From a checkpoint of a small transformer trained on Wikipedia: 12 layers, rotary positions.
MLP neurons of a small language model. Each row is named by its layer, matrix (gate and up: input weights) and neuron, and shows model dimensions 208-463. Each number is 500 + 25 x the weight over its row's rms, rounded and kept within 0 to 999. Numbers have three digits each. A neuron's up and down rows have the sign that makes its largest values positive.
Before each neuron's rows, "fires after" lists the tokens most often just before its 100 highest values on Wikipedia text that the model never trained on; "fires in" lists the words (lower case) most often at its 100 highest values on Wikipedia text that the model never trained on. A number after a token or word is its count.

fires after: " of" 24, " in" 13, " for" 12, " on" 8, " during" 8
fires in: "the" 100
L2.gate123:498484488531502500500511483473480531466455499496492460519524478486527493462493490512501536523514462496490488458532509502478509492508471481491461528485500456498476497481458480469477541504485537523478491473511503516471496509501497533512519472513536501504495458522512534479488553507517483503509498509517480509530482491518502481537507527533500540501494494489514494539530509478466437530477537422494509489509504528494485474515506534527490536469452509489473480463495518494504493495480542487500478472537505474475496547488512478430516535488455519496527502497500491483487558510518545521484483485494519505522479479458500487527496521452496515488480497507486535515527517568524511450481525484484492469493486486501487475476522525462478544529507524460517489507491463521457470517492537
L2.up123:513483521512462488507502498495540487483485466464462517557518517545476487503555548489475498486461527479477494482490503526487470445463501499489521505485517530515472526484496505491500467545501507510496521492503477429531443470505441435489529530439505500466507506553497510472499526527476519500514513506493500528472446542473455505538490495473521528524511488544543490520468456476507500501453499523483474485531476500483542502491540493485483471484479492537512457529503487490496484554485501481558474493451503482508496524498526543504566504497522534514566522511536544473499511497531453442512490518485508454483479512525519478479518533487495499490480506475534505501478507501506505471511505514514459496488432512533481524468516503492543502481474504543478505539476500530482549493526515

fires after: " such" 34, " University" 12, " Department" 5
fires in: "of" 47, "as" 34, "like" 6
L6.gate250:495498498498465471505520516487517552475495527497499488483493508528529472520494533510468498528503491478491476477509484544462516492444512519469519483543527523511461481527517510513479503503465459499520501494496502459479537495501507518526514518483508455504505472517481505464495516490498488493477533539489463477546481507495460502522565466489465529533485506434506463519518518506523520528444462508446480519465512482519492493520527543489496503513539532469487505495553486509513510480501489498502505550472482499491494476526467458535505443512474555509479536461510459481480501532496510533477554517503531515529528536514488542499511479522486507489506461516487446502539524464491435507542525528532490518538502549511497491493525501514520497508519533512475469483498490480514558463492476
L6.up250:484528526512493483550526526479456486492513479503521446470440492482542443523486489503515510509475521463443507516478475458505540520496483518582518466515474480528505515517473543484542494508510518508470493483465530476553548496485493514479564555490460484539513481466486501492491556513455444481546466537515511470496498505510469477540578519547504492540526538514516558513527513458525512454484540461496518507494487507452482506498461541443513535489500454513510503534531483513558507496554511510488506481497499532509486476519506534490553505498488491512509538495468470481483480554507457555498532485480503515485505500500472516514511478498512485486484533505489507535476506469510520509499517492519451497508449482483494505509503521479491470450506489509497499506488499490470467475484537

fires after: " the" 41, " |" 10, " The" 6, "on," 5, "," 5
fires in: "best" 47, "first" 21, "last" 9, "largest" 9
L2.gate931:467489509471461483512515473473486506565514466521499539463514496482445477537524500508518476534519497453544514525470477520502547495484500551454493538489518509512504528511493514498501491518481473470512471476524508521522515502521505448524495508512501488521554499507497526478508482505527503524445502475501497507475519448510466507510507484470573513464537485455494490488506478519516492490521531482471511490505501488524486478492529508508519458512507458494460501502482486514503471477513521508521494513479497485508451487503485508511491514523441495499517509501483548495471488507486489501519506516523517503471507519549453471486487471487532493487485465551510470497480502515505540449488487514486508515505533501523476494515510481510537474476518443479522519524501457522566473525469535
L2.up931:477511491514494421532478480499480506590476464497530513461479530498498508523526505511518456505520496472488464516526470487481481473500495475522489504494516480488475520491535472477492531505520533503471459503535469541493524521536520483525480496510490510515483486534510504481457480509485470535491521485504542489500469531445546500532495526512531451466482509501511470521490470492540511476488522501502517491563504498491486471457494518498467494534441485494485506521482516468495475478512536524512504469504483537543544520465468524486492496496492456535492503537544496500529493510488530470504517480532483528495498467490502481498512464486540529512492495555491529535483456543539554437504484500513507507506490554526510489486533489538488517490498467512538483496487459491509426486500501

fires after: "\n" 49, "." 8, "s." 5
fires in: "the" 91, "early" 4
L2.gate762:519476512459469515467481481485510536505469537470492481513506522485560578490568466472482492539497471461532508524495520468509441568512495487529453449472512490523499465541513476511486527511475485536492466509471504497524478574492484563488479491506497498527471481521511476470518445492548517523463528479519517487502521509497550488472507470444462497484469504526543534535534485507512488502508469482503538479539549492488508510500513490523502496509489500501493491478495547513506488506500461518525507482510485504514537530500467491519450481478482478511491536532473506526511504490499519514490474496545472501498525506481541509470530483490496504517520485497455485533477504503528497490529479511453469481457469504526523505496531523519493504487507479550452480523525481497537518470534477
L2.up762:505516521425496507499510482488502512509462484568528515461514495547475454497502516488563498518531575489542526503464476500509528515499473512533451490522504480442494518520524525472516489458565530465517491504524498425497538496474519451477526529507456497528505526528496490491518519550490525511511524539526479468518500489512518499466500447508501473482495531482512501474484484507504497484571475511512471498481487552492514460496518493496490496502509453496516514503535467474488503541535475487514534495461465501509510481532481502509516487499505470521475511518515561429497496468493506522482525489513533536489486507473445498475508466496528529507505514491523495500479456521501536513509467481496482515467487515467522502487509479512495440478500512476500486512503514471506494516485488

fires after: " in" 44, " at" 9, "In" 8, " of" 7, " to" 5, " for" 4
fires in: "the" 100
L3.gate1405:501466453521480553474499505509509456494502517466512474455494470529495510502455493533544494502519502515544479407534505524493519509499460477473514476524536469524498486452483469482488538487501565549432508439470457520469516478502472508460563506527503522494510499517509525469480475475517503529521529498499515507528500516491506526518555487530492500476483481517499480487532498521490488493503472462521506489534504462478514469559466481475502515479506505520495517484503542466486476504470535498487505455527496479505482542468457476479498549498510497468491485476480536530522518489513491475469510482482540507477515473523513507543517457497540494503488503530511504485553494539440518508492477503524508497464478537517480501479473529483465492541498503528505513467500488484522541535468462
L3.up1405:488485487521525450504511545467529485515516523503467502491472525518476474502490466493519516468526501509497516482530514492545518492507473510501468547514526463502504510512504463509444484503515480513498474507496528478531485489485464491477464505482475477461467455471486522505478478513463480477529451549486491477505453470507474510509535499513492591521508563510517497513488454490502507517511489469521513492538486541516502518515545459543485500509481464525498520536468479502487489513503492514515534473533497491486455513504499528484538493521562487504482530531503500464470518490447532511457488495485497504522502511424529472466496526486507497429468522501502524476488499502475494497509467481518444458501443511486512486541485473459566497499538513497521467472520497533480520483534496

fires after: " in" 37, " of" 16, " at" 12, " won" 6, " for" 4
fires in: "the" 100
L2.gate1290:504495428530520509572502534507486489469476511543518516496499508477421499523472513492464528530527496496494510504511518552498491506501504461521481529573487474527457492508435496456511531483466478528455476520536481488532522485491494497457480545493500531489524490547502499510505528498443465490495504512493483517533470472464477499519530522480528506492492525519495506503482463505498505493503465518496492513465484516526543492507501492510504482480506490509502513501492484496462516506546549498494532459531472466525473493496465527504541547447490523481470502458513489497487489518532525498492475471477518518512474500499501486513520519498498469477497456515518508516461501511509462525516523541491451478462523508502476487520530533521466464490508449484487474512480476489483509503500462
L2.up1290:526525515545481503502470506513443513489538530499464446494483501531516485471530492451476508476480480541516499486524487477504490517531548505550505505530507527498520497523495494529478521500496515535430501527522516489507508488469507528544497452514508489505496463455512469511459483518497476533522502526470510485538493459531533475512512491510496516518502553485511503473517462496497499498529528512490537499497542505457509496488507516530506509487460560485519517546548484521522465469483503480489519498503525475522509498501538495486510515508468503478496499523492494505485473513474485521485512458499535491521558486486467481559518518476487502462547477492516521505484483488465509510504471513481461511518560498521544457466465490444526474514500486469481517459478506479483498490519513

fires after: " of" 31, " in" 19, " to" 9, " at" 7, " by" 4, " for" 4
fires in: "the" 100
L2.gate66:491470538482488562448493514512508513484449516481524490469528489516507470508514503506525468547461459470504500486488511483442517507552477484524495489543459513511458496513569516520473490491464501518497512533530517481520504490531497483517520481477503511476443507456500484478506542481543517515493476515494498526500503513522457512497445533506466519499483508501480454534535493509491478513442493551492501457488512504494511498445520501513499536482493493516513493502460504503494458510491484549502498493498503528509555521488494497504527510492500479506477437499458555493517505488472458485494509465546514481516498487528472484500469497488486537498528486481482492514482491501521547517466457521536485488481508510471436514528508470496498481551493481514494550480512548563472495530526506
L2.up66:511513520503503563452495502524523507512523505470532477526519510495463463500540478492465465539472511467496507520501503471493508507506522511508481492487464488483504470490441522510448516459498537461498485507504495506529483472514518486475530513479529466487480516501509485487519499504481488535516551502522485479480545480488542489503541504459500496506514508527450537529484477520490494484539489506538516492494514514490520522482539505526488481504508493562534501460489527527472436474499465486504502500494475478503500494501483532483536504508493511465494516493482467456505502490487515507507517542468524516519481499495517514538477478501517526447480490533433551507461505489488500449521524541483507487510547466508464501510503493478475447534518528516472516486509472530514514521540520

fires after: " |" 62, "|" 28
fires in: "22" 19, "24" 19, "19" 14, "18" 11, "26" 9
L3.gate1099:561519515501473517486506478474497507478465501540449487567517506539505455511525475490482473488538541518520457522505447483485502448472565519498493466527502495498512481477499449453530533520552440499505496497502538491535474475477448461492499528484502512514491452491484525474502518481481515490487486518492474493522490478506481487523465524547494481513517507504484508516446506459500496509449495499518454486513522486526479544543519474494482533479508504550510496499494505483525466563533511506485511461438485519515510501533470505521502469524506531473515484495483492459481487505505483445525517496515484525491491538524515500498489484521558514530502481501473531504524528488504476497452504530473457447519499531564484517516538479480494526501519498578491484476536487510466469513519540
L3.up1099:484486479531512529518434505490514536499495491533504521536493534438510490533470480490531526520440532504441468486476479538452486522523508497479514501498552515455526471525487539528499507479523541489495510534511468488519491522520508495524518476505522509488513527534538531498496486523468517477499557457488501510479495505503480521499509522500533507487521501471510485485493472478525486492483482481511492521499479510466533472471458497488523487539487512469534501515505498499508513508492494518492514492555551529557490515499563517527481493504533498516463490477498521485469497504487534509472490508498436478536509503474475512507545511541513494455476496480484517448518495502480461500513513462542490506487526501539542537472461493522486470549468516467528476463507532511516496490504517

fires after: "|" 74, " |" 5
fires in: "august" 16, "5" 14, "4" 10, "8" 7, "6" 7, "11" 5
L7.gate1051:547521496468488504517523528483482476486475548519492510505485525482491498452537503512465495473461532481509490539520493520526519519502502507510490510511507487481502483483485502489502481519502533468522470530502497474484558540505532523528497524533504480477447506496529515507496516476485481564511503532486528470475479473540506548563514452482464516518488459474536495504504509519506489524471500478530473499540497502518538514492552461532558494554485520487485525502505449488467506517515487506506502518499528496508526499491504493524526509503506436470485555520495487460554443525497538537515526488493498449480476479496468525544479489534486546538527510510513484529511526507467478482496524498496453501522511495508516482506496513488519479478467513505498502521487497504538450492479505
L7.up1051:496489458491489492472432496506490484502507520524460491465479542499468494476534477526472467502490497459482523517494538454479538525475514518486521535497529518539526495499510490503461477484515460483515459524454524476507514544489510501534510492448520451497522491481509477503515514530504476506505500471503468480492512476486467516526479561517492482551484500519523536524476508484503476511494468485481497493531441513550445473530509474464497524518495495478526509506499558485497474513504460515535447504437523477509538510522505492504481544507523458502502543511523519517469488501494511455533504506483492497501480498500508482515525515455509500499535488503504449488486498503492519486528536501518555527518488453520512490521529466503542503485468476487513511527460531534535460489543492

fires after: "\n" 35, ")" 12, " ^{[" 4
fires in: "a" 29, "blang" 13, "every" 11, "each" 10, "ajax" 7, "the" 6
L2.gate1091:550491484503440535519489529532501492508557490504513521491534490502500539485480523529522497499530484503507507523490469485482511501538465497461477513498488498511496477491502511515488489499537468505504454510508528469512515519525485476510487455477495512557507481496531533500477465493497483485516524492515491502490448465494545485491462501492488567515526477467487468519549524521479464546476489526545514502484464540462496526517509503497541529520474477499459522490588509487507476471575505488524476533484498522513519490490487465515519519485505465507492511495517477476533519502481502515516482495511497513475530494474489477495505510497502479498483519533485492505526503517530486496452497490489579515497483526513546478445499483508452502483485489505495505507491518508521468504492500
L2.up1091:494466500495457499524538505505543518478546500524498462462459512511491523514520484461497468482509484478528493543494455485489489534480463464464478524459540552502503494532506493473498492484526485464490504497480525457484492541498507503487476482528506503516535541516519535511492449495537479518536498488504492547476494483473538514516489504482510546517515501510518515495502442477506516518520530491482530499486475538485488501488532516520496457489509501483490531531503511494479482501519495468491515548457449532538496500507492481531521437509487521509526539542537514503519466467460531477467516486545487515490447508505507480490490522486505504503507484489533524473445477495494487496541494481457510486480544512466536482502493509507500439480505517544505477509508505472503496531498460

fires after: " for" 20, " of" 20, " in" 10, " at" 7, " on" 5, "In" 4
fires in: "the" 99
L2.gate357:538466454532510516525462503505529468461524498490504491479490555542457510488481488521447505500463494473472508525513488542477537473487470473461479552517519484511485503524507506489508536493488478505514482524500497502502507519519479481520478523500512505520492541505505516500507470541491465503474478515516489511530470530510473501495477546520505533516515468517496517568530500511476478527515491461533485487487518485512490484542481475481499503474453544458512450461464500467507495483522490506480474488526476527519485580463510466473495552492499496516441508502498513492476533482523479484455503486501523527512505468483518490515523506462501473496494463484517510525478524450523486469477524479527526517518489493512479508497488504496494500511522490506554482470498512504460533549461492
L2.up357:529531498509534472542470538508481542489546506504544511479505500542489479519486488541480511479512489520477530510507529501453505481542527479448469504506474527453535524464465494529532514483455496539465489519562498477520529497526488466487478494474521480504477511473519525500481451499468485515494501464503489458481493440543509486501522519475493511492494526501538481518494542504448527523503518515498545556528549490525527501496510456520462520482516498502461536478467457502527522515536499502540534522508489477539507515528473535499524492533501517528534502473459514494488468520473466510495520508508517491474498498467544510458477542491499503441493531512576480493469509498526548494515498498532528516478538499482491434526486541500499529515496523542478521521562512506501544447517500

fires after: " the" 46, " his" 5, " The" 4, " its" 4
fires in: "first" 85, "the" 5
L2.gate932:526481498525513497522494541532472484495501496486492479508465533489506524489489516495449419486529476489477520516551523521488515477524554442500492499523525493484498509513479522545489485486506531481433508506465495483444503486503527520509512493536503538487516502528569484512480521482470508477494492486528510507517469510501527488448473474506511466513545490463515477520518508523460462505472543505518494517521500521508476511483516544467498528533462529500513505497507457460519452489532532482484542517518489490518510550445517468457539537511475459501482496471540463482539518439532521499513535484561508509490488515513499528541469513460516498491519492519502533509527517526464519480537478475461523523528490517515459480505485524474497504488493482458482504527492478508477488533485532
L2.up932:466528491487471506494456514487497495499489464496530546474533496495505470515483473493526501500514542488557528441497484495512487469514479487448493490522501470513487495475514471475471506520495499550496486504469498538481515514482496522509452462496504531548515479462484511507476511505524515484508452500490489499500514496501501496503475471481526518517471491517505509477510473526504481520497513505478504504484487491447501514530473476510490535506511541490487540535481518485523504490504476478488465479480531511484489476532505471496508486490458493509526501507480528529505517495472471439484532535497516497469508520511483466540479520513519492492493527542549519515521504535533473539548498495529511526478509505510521505546496482459514506489494491562550508527441490465473510488494513

fires after: " of" 27, " for" 19, " in" 17, " on" 6
fires in: "the" 99
L2.gate768:470464504531525528532451462465490472505502465508495509476438472520505487507493487523456547524500436538523504505516481496512499478469489462556487519487443502491454498505487484521520479512479523491456501483518490502451484503453487515512531504446529477528507480489557499498521500473497485526519472500486519493506486529518508523478472538437463509474481480508491482535483533466468481515484531472484484485491450488468539479489495458495496480460489538487461518457525507453539502509534475536480447448520461433492501518516476474487515509504480511483452519515488484510487532487485491472501439483497542490522511512498486524461498528473495516507528519524502506522502528497521470490555519512521479465536522518495494465549554492507480515472523498496519510500519514527475521511519494
L2.up768:482505531485488546482506503536531440481526494505465500444522455506528491524475485480475496542507446511502488449507491471501529526474492508453483477475481489488519468550446503531446510508513517484505520509478497476483534495486502502526500496479527505493510494478494482499482517498465509504502513507538455506550505496552478513471468501472502509486512449490435526508533468506511474515493490477534497531528514516522471506494526499521541530526505506505502520533509498492525501533529450550482492527507479516516461508471511460487476508518517549538491493525564512464460499490498504463470526487494485528494464472538505467514543511464538516493489487547486485484455529511528518510516572462433497512489480490526483531457491514491506447517499523481465506456482498498493512445488486

fires after: " on" 40, " in" 13, "On" 10, " On" 9
fires in: "march" 14, "february" 10, "july" 9, "1" 7, "october" 7, "january" 7
L6.gate590:507490532536525487477464516503499493571484515438531547462500489522535478520478478503477497521493497503521455474472461499528516490445477516422446489473485485501452497515516473510478495516489527547484482527486492507476486516490474501460468507476516477526462491483502498537543524487510479519485515483522466472459480525536545507494496503468482500505493491530545514536518482545528539472511466469487491536462500512486499469516531478503525506463514540520488506476483490550490527518530490457496517492492501530501482530540536514549514489473463479470503487507523508510508482489540472522540465487489503512472508473499502502557485459514479480486509512493457523486519491507444505466484498515530500466495519535503480497537444456440508489502506525539516489502461473494483485524515508
L6.up590:498528518533527488485478508502513467528498493462507487509504483534499466532505496472519502486475514488483524502535490514493519541524530509490435508513531481438501514515507498523513512541532514462485493480487545482481520496517475523501561512497536483484486464507459510493480553494466481471436442535450496503526513480501457507490519477502495519515489480527500456520531502534503482515518514478526494489504516469508529504496526485440487509512514510530471533515484493503504484519447551506477513495457530513505458497491486502459489454488520484481556511513507497508559480517508479457452502512462487470537528445516470493490481460526519491457463512464491518501520466474537525502500508506561474547517512443502532480521524496507488513476508497475518488484508486473498475422518503

fires after: "\n" 47, "." 6, "\"" 5, " Label:" 4
fires in: "in" 85, "inpop" 4
L2.gate1507:502524510469518464463507481523487542484484493516509521479463477530461508501535500478462505530520482488525479510485537495521486456515516476478472484505510544479494462534491473486547507431509536489517521503504541492510515489542499507515517447483469531473532475531536472430507528519548463491491500530514526501525488533469475517486473485523496502464522471476531536463504503420503507469491464486502516495492507540490488490466486522441525537498513498492490500477511529491510510516490455562515477505484520497572467421495492465491481504557509529474499478507508520459500478531476525504529526470503456477516486503471503502506495536489529471477496487536530521537495492522519534513494473508494518479518485526453530537532487537477481495492488518458476495500502495490509462497523533
L2.up1507:476562511492471497567513477469536499522471514507511531487538500533489519526469500514511502488511543531515512503471489465506513498505482481486512480481477495487492528503496481485527482484468495481502507469538504519524513510528519524538463509514495511476516458533486469511518511514528548480502515474510513508493477465493537469535537456495493507499469482501483483462512515484512507526507528522514507509503511456478460575510516499506440534479541496561479482512505492524459556509534472474508513456505491499531509498479467545501518500500531524523516532493504516538521486503489527479559485490494557471508461530484494496509455521533479484534522503474502505488481487488498497516505536573491535534478497509514508510451518500513453468473460522498497524504548484527520502549491512

fires after: " of" 23, " University" 18, " Order" 6, " House" 4
fires in: "of" 60, "the" 23
L6.gate604:497537460479464496483476472526488505479481452545498485484495531482466492502514497508476531475523501511491523488497517508500472519478539527481515507472550516434472496526463519534528484450453494565542474505500485514525538517509477502488487521501488499546486494510472510535511477496513478464514495488526530529527498500504466488524502524494509519514497488527470534482474541498480496442456511518445466459498516469527473462497492535468524505504501499498521505532490487516526453530527494518515530506471480458474473539501530466510506468506522516515459551479500441476478483519492519519550548487497476478519538540503504502494477509507501504462518456493535503492542517480529470541540454492478536467490517461493524486497500488526448465582508502521522500479475525513520520498504489
L6.up604:481524521503459524481482509486495455482488514505473457522455498522483505510494496447500509561473499527501494430495486491458541483526530538471537498527531500490490518515451511513547535518480469518519514491502480488498531451553501510502519457522518432487540554503478485514511503506523510478516493524516512470513488474502447501522506438462460529483522511460546525481509511503482480487495482514476474497502510518527500495483481467500531467489546531531466478536486479481468487554458514509501538517492467447489481482525480527528438510538486500537492527477517473511498452492513480521556501487507522543531471516506535497507512497501508489530500497511491482494509492502539491500483488467479471505477459464491494455489488496508523512557524483537489486510507520545479496485511523

fires after: " the" 41, " his" 16, " its" 4, "'s" 4, " was" 4
fires in: "first" 98
L2.gate1449:486455522495486487557462523501440489499504504501457487499525482487510509542461549457510501494441484479474492530520513441475486521522554440513493528477488497498526475507487529508516550502529461473481493508495498473494506480532532510487506493484504496516477447522499506472471478530533505485494453496490520518536519502555481482497515501524493511487518487505515487502472470531484532540507474489503495499507507541477496466498481487473489523456509541477529538532500478486509493538469517516523485482502483462546474500487516454487506517496527485489531472524468527527543495482479498494499506454540479540480531470506543484488459515459529523493520518522554491524503516524533532496504476483501487506444503488541493497502525508518502513455481522515518481502497522497485514486525489
L2.up1449:499512522530499575475452474480528519467447489475429496508513477451500459481492477477454548500520466532520473497512468516515525475517509498485480508509513501517553467481464564470518514472485465509526499475526503514519506528465482511452536513512519546532515471496531503495483533477461529433465459510512522501447499517555538494506534489527518479492507451502479449496516500500472481513532511498478501524516516456518540521484504451501518551496501489487505516521492499506490507480475477532498534489495538500455484512493518535489523516516498487527530510514484504510509526505504493477535473481495510524504508516484478466503510508492512500507494482467564490474489527526532517500525515461502479489484462495533498494521450461509486525476481465553477492490519506475509474515504518

fires after: " in" 25, " of" 20, " on" 11, " by" 4, " Inside" 4
fires in: "the" 100
L2.gate1093:502492507445518520538538550508516524502509497540500517524479502467499518486478522482464487521521507463530547482511529517501485494494513462504520514539501488548514486482505467519512513452494564486516527480477519472513513450499484495508480503532474530484492467525480480455472483536502497484502488519470527536495491518488533484518502528520522488515547513465489471475485481482468493488478507500507487495518507524490527498497528516481532531497498469450488509516528487497481524459510508512495505495512542473610483491508521512498517499535502518514485476492506487477484499467492470521490498475462493526523479457533499473547520516476501496521535481496497511518517527507491493491473488513543490504512507494492533496493497527554477524459507509508554520455483470470494540470477476
L2.up1093:496499491502491466509514497512429511465507514486530468468510433540502489499471486473485516519523483542514528488551489501501480490537514496535431464534535502494479507509509497513494477515519472522464430501489501453471476527498522542510467498452522499478546468495507503536508505490485510473511479532510514512526495516485519501472462473497449477514483510466486497524475506523504494502470485495517527503461493490511489493519538512479490466490469476515522471531507521489526510482453472546511511460454488491469492495493493466507519512485526485503463494506519507517483493505523495529497456452546523514508501516473480482528476487489485498459489501535485552522496494489512465495537532491452505500487490469494508478499445479466530471507493520492421457509504498553499496499517445

fires after: " was" 16, " did" 16, " is" 9, " are" 6, " does" 6
fires in: "not" 82, "cannot" 4
L3.gate52:474505499535510500533454502479514470501496455441520504434503487497461479506524525478547455465483522462515444496516467491459523505489501480475513520465479472479498506495463521477530512506527487506437512487498472504521466505508500467534516520432443496464502520500492528489514518439498484511522536478470489475473478494516503452477557536448508532537513490507543512511460531479543514541518503509519513476521465460472517531538522496476457488492493479497480491482520466502490491551539496500485562522475510470489536509518513462532492509478481508469521501544519471529470490500481484464500474484498514465439525517532464490524511480538490527505482491523508484453457483523479521492526516499499445483524486525493468536487490482544504535483507516520503498510503501494505475488527492
L3.up52:507493475528508519522525509510503570540513505521463473504461490502479533500521480457532465489446507497513530464507482475472492518467493523482509493506530510514505478519495486494486531495517477470503497473499521509449488497509474457540459485469526507466512506471455537470516514520488448510519481493465526486500540502522542510489562487470514523472523505568473492505495493511520495503507490492488506455529487484502543510484505466496477536533501504514464500490504514511514537493495464500542519533482490441481495482510478520514504458497500539503506524486500500517501524491512461454440515495488526464521574509487513512499484489483485487544498520531524529497452510477510489486502474506500522508481510509505464503521464503508516527470484480477421515468486510453512499430507506

fires after: " the" 25, " United" 17, " New" 10
fires in: "united" 25, "states" 13, "york" 11, "kingdom" 5, "media" 4, "government" 4
L6.gate721:521498472491484463528510477483548490516500497505517513487481521537467520484503523541512493485488492542481439506475522490489519476467469522518516515465534540504485468469509512487515486476498481510503516523499520509506527476522488492471510526502518498469497499535482489473485504494492539474519506501536498456501508525497450481495462472524519477463521544520547494483502488435482502477521495490466483504509479525509473506474517519458452500537504450489485465469505513450529469509477519505497444506489477574488489507506491476501484469469461514511517524491464463515515499506513533498475491461477491481539469482500508498493545494522476514517473504476488539487476441501492525493477466536477491474469522490519478513484516523515456493495526499497508524449468506532496499497515527
L6.up721:521490516506468483480514472449468521490482488492501505487532493486477525518510469495481489511543507455485478503540549455490530459485504489482486461481492456461505534487493503476481506460458497528504533504503512466494496481536495528492504506503485478527491516514493490513526478486458516478514505503502505458503490499532496486477493489509526552465522487519550498551479487454515498502483492536465502549491506524476470500516487500486573500495519457499517514513482542515445508497515494502520512496532492517477488510493467526508496520503448474436499516490489471490505449500475451538468493473505507500516536518496509541503518468505498474464479506501503537518479484493510546466443470526480506475520479502542489533507497549494490479519478505493476469520521488459513494523503494

fires after: " United" 35, " Fox" 6, " the" 6, "pping" 6, "man" 5, "wed" 4
fires in: "states" 35, "foxen" 8, "sweden" 6, "city" 6, "göppingen" 6, "litmanen" 5
L2.gate1258:509473487472472518541487550505504504501497513509486485511478501497546469485462520495469498514440501509489450502545552491477466492533468494499503530494463484496488463529476500496501528474477514487539492446480498493476535509512478502510517502513538506524471472522529509467462469488510491532513500512498504521494559551534515519515537479466514503517526510488502480534515513501487493493457480489502533489493525484510519468526507487457504534480461497479512491499494497474489523493510493517507466516490499528482500522434492504416518518484463534466492500545462478508466540508494539513450514521517516516506508498488492529531513489479529499491512449495500540550502552559523498508525528481524523499476511455493535470458513547535501504506461495468482508512559442526470489499534509
L2.up1258:511491511523488549485453484509512487519481513496550519490513513460467525522493515484475493460512503475497480494493470526489511549515483502510529540505465465449470487460515465490489530479516483516477483475498446500530507509509433529478506470525496509507531467502477467528497502467458513498525447476510489508505491489536502494492492540502553511471550462527500481460468519541474507484527519471536515482466503463505521497495520528493512508525492509467527418504539560457470487512484514503486521484497511516495513524512509459516427500499498551502510506503463467501530520481523483434522512501523520491513508509496471467482511528501464506497513549520505516472474489480471498455536496528489500478483486493499534528465504558506511511488479483484482494455463505521470499475525475

fires after: " |" 79, "|" 15
fires in: "4" 77, "5" 16, "6" 6
L2.gate1323:559497516446490523509531494478527492510499480507479472451502522526503443470522495555508515524486497568500485497474483538506502549507552475510505531556513526521523499505461487485469504524512572488518497518459471491490490469481488508456495460511465532517503533524477484476494486508494503506492492523538489488500495474526511493533493506536443507515488484495502462474544518510483494493535517483480525476493519477535511483545514489489477569487519542457537513478491537504509531493457516502522546524490443487489482519481469539486510527513460471500515500495528467488484508521548508477508494510497528516530493501510440502493501478504453514498567512541486523495513503505488491497545504509476497530539520478487534470468467502499510527502492489480469500527505511498472490485505477
L2.up1323:497520492508489537474479520498543472532515508543505516530479537517468542541499484500463473492458499465538496552491495496520463499504473513489530500518494505518521537497469543508524517488471492482497488529538495548486553568493463523514567479514493527485472473443528528515502516483504513485494503495449494474431513510503482482485544525508462470472510475526537520506513545510543470508532510516514523505475535538521495482500532467460483520472533508531494477487506476501513473486510501609498490520497529496469481509492554534510530481493538490516515491519498495559493503479465504485539475484512490503503491522542518484499504485518480525500487486531468516523534535505478442486497490512500531473455444526469563550497513488494489513465494533493453503477537528495480505490525519